Weights of a small GPT-style language model, trained from scratch on English Wikipedia.
Size: 16 layers, width 160, 2 heads of 64, MLP 640 GELU, vocabulary 2373, 5.39M parameters.
Architecture: LayerNorm before each block, untied embeddings.
MLP neurons of a small language model. Each row is named by its layer, matrix (up: input weights) and neuron, and shows model dimensions 48-143. Each number is 128 + 32 x the weight over its row's rms, rounded and kept within 0 to 255. Numbers have three digits each.
Before each neuron's rows, "fires in" lists the words (lower case) most often at its 100 highest values on Wikipedia text that the model never trained on.

fires in: "and", "or"
L8.up196:086101160107077159159150139128056113102153101127108137122199144113116133101133173170169149138100174138065111158108148086144185131129148104199114093070137145087116194201146164101151104132171142154083112134128163100144186118109133144144146126113125115109107116174126139134125173102080132134

fires in: "to", "of", "on", "featuring"
L3.up121:140084180129117080169164097169118117085108136139115161147176115099135102126127127123159057171091139128158125115106198193133101158114070101106091085133160115079092135147108143083087160153138159122115160112146148194140135140130107121094108124157171227108140147137048130139096121164111186163

fires in: "also", "again", "then", "helped", "succeeded", "and"
L3.up522:091086200141087138174120121135158085095139120125073120115120131089106116118115117128107096110049134138068102134113159138100144151142138129145123106070117115114115147173131162098225145182181112128110125150181167116137169109127111137192104094132190169121091129154087150104101117113096141098

fires in: "to", "help", "would", "helped", "by", "also"
L3.up29:098110095133115096160114124120138112096102128174121084210054175098122119094115160111106129108113128154066092071087182122105171155171125136112119158126102103126074139186117188088207144149154141114116094163156177102121143144138034111122131131122158157129100119183131161111112171100109147166

fires in: "to", "a", "also", "no", "still"
L5.up254:100127139121106125124061093127122097119128091092153101131133149128166104071149129198126096122126130175076158143072160114129107145142181114146160162122130112156066123178111131099170166155210192144124124173094194084130144179143135126069167134144118137140118112146116114127130124115077139185

fires in: "and", "completed", "initially", "discovered"
L8.up133:130143093099126160156079065112120101094186121097115156132164130137122117119133052153191160103119145110135127145090134143154139131077100141236092168077145099164082162117096159118171103130210152124084145126156152147151192097143092120129107126157148109097059168151103158167147108156092160104

fires in: "his", "the", "their", "its"
L3.up85:110105140136132112170133136106117147099138152103160071078139148108152055067149062147078121132094192169091123157110173169068154140152080091102117124130127099101083175157086098109147109180232106073143126143148129113164157196112131106130126081153113141113107095134123146138141103182077125118

fires in: "they", "its", "their", "water", "women"
L2.up79:063138134123113133128104095096145109119127156098140093143116085115151139129167152113085155123039142178140123140019139132082171210107111095097106110105137118103078158148112157097113141179203163058148096120139137143177143141118133088195155091143160153149138110164131128146151124104108131131

fires in: "in", "to", "age"
L4.up172:140137086152144118087105070118117080107121166109154095128139119168114109130097113118149104122070173150117110107085161155079161122137077167125087068105118107115154165112150133103168091138191117101093065210068186117146226162132149117088103133094087126134134127195149168146119121138121112137

fires in: "and"
L4.up365:085144177100134125179098127135059114115141085110100086129170121092123193074105130145116090136142117216081196142153148128128179123153152137139151131200168125132067157153119111105146152192105140142104122137097171081152158089130139132145123174169162184096079148142094146176113151158038136123

fires in: "first", "also", "that", "then", "only"
L3.up312:087102112123088139122093112066109125097142080133082144169073174140158145093139146093070114159068199120096132148062135141165132177092161101152127078085121152123081128155094185114185120168158123102151045166123180125135177092146100109195102147098191150055142150185144159136121128111136124074

fires in: "an", "anti"
L10.up500:104112092150137066172140142104112164092130075107113134154146117136118096093148090140141125123073103141154148198113172147067097153072045113138115133084077121102102074119126168128172141104144145137158141133100140133152175117105164098054124142154195133142142165137114094171120135186080159096

fires in: "of", "as", "became", "him"
L3.up583:110161134131101075111089103143083128129102141128082103198035152128174084115130139091134062115102173089146129122132146140163105119140153139117126113101160140087095064144114108143165115128090176055103129140127142179144197131167133079163105140070213181159132172120136148129098138131143121157

fires in: "an", "site", "anti"
L10.up446:097090098138116127184120150079081100096132089089127109155184087114150084118135093100120175079098134204148117204110096153144151186136168147142150122142084105107122117153137194115137160175126134066177145172119117110211147118120142078056133106158131125173099124118072127110122104178072124123

fires in: "as", "became", "northern", "ksa"
L9.up246:144133090085138111135082072166074147144153142108157102145110162133084116142107101095087113148117213137119152108125158164178137112106114099100105101094109118105097097159077163132151091131151163093158085175122183159126169091102122093084173061073159118165122187152164134141165100128159146179

fires in: "to", "the", "that"
L5.up130:139144158111155146170079081162097091084125136098170125139169117087097133112138095095193041137136159161109143100096169156068179141115110178103142117152141111131097165107207128099163093153151139107129111120086129143108169174122093133114086154148119193102120145150074144112138093157119158130

fires in: "to", "could", "also", "does", "t"
L5.up520:114146095149148150164141080108122088119127094115146120133075165140163118093115079132151146138117125116093155096123192114064119147095159160160139123116162098133096084158103139074176119234163132122111116162132196140148142111117111119102189117138168182131148126158082136084155187133159140115

fires in: "of", "to", "through", "as", "from"
L4.up624:121150182137137132190140062151117094115161094155065147125146101065125130069160122149159072146080121162147137122101165174084102152092081112163123125103139080126131208152163122101169097169151180132100093168135138140145115121115098153094109123180146193127091121116101083145103112160116145116

fires in: "with", "of", "be", "an", "by"
L5.up599:135158128111157159180116135099107055104128126148114128087197179062167073106139100140109147074130157131182138147115229121092134147097083139123104108152090113118058106154106142113121099171128225115112155136117136133142130157111105133084151135151135137145134169119073061131150097139147117138

fires in: "and", "being", "are", "be", "were", "behind"
L2.up632:078116146075083116164096109093089123131152160141110083152081159107139175097146152141122126137082159114105148169104208183117141142133080105094093088092154141110049124207107115078136085153172128046131047122117153147153184170151126097150089095095128171100106156141097150151124142128112119133

fires in: "to", "there", "of", "dead", "he"
L3.up150:123102157144174132195119067105105103134145109132129145164107063082102133078165152157129063123080107149098148107161174189077090131134109131127159104101125089103139175124140140118168058128162144117117078168086169114151162189135123104101153168145080133100149125144108119121188125128128132113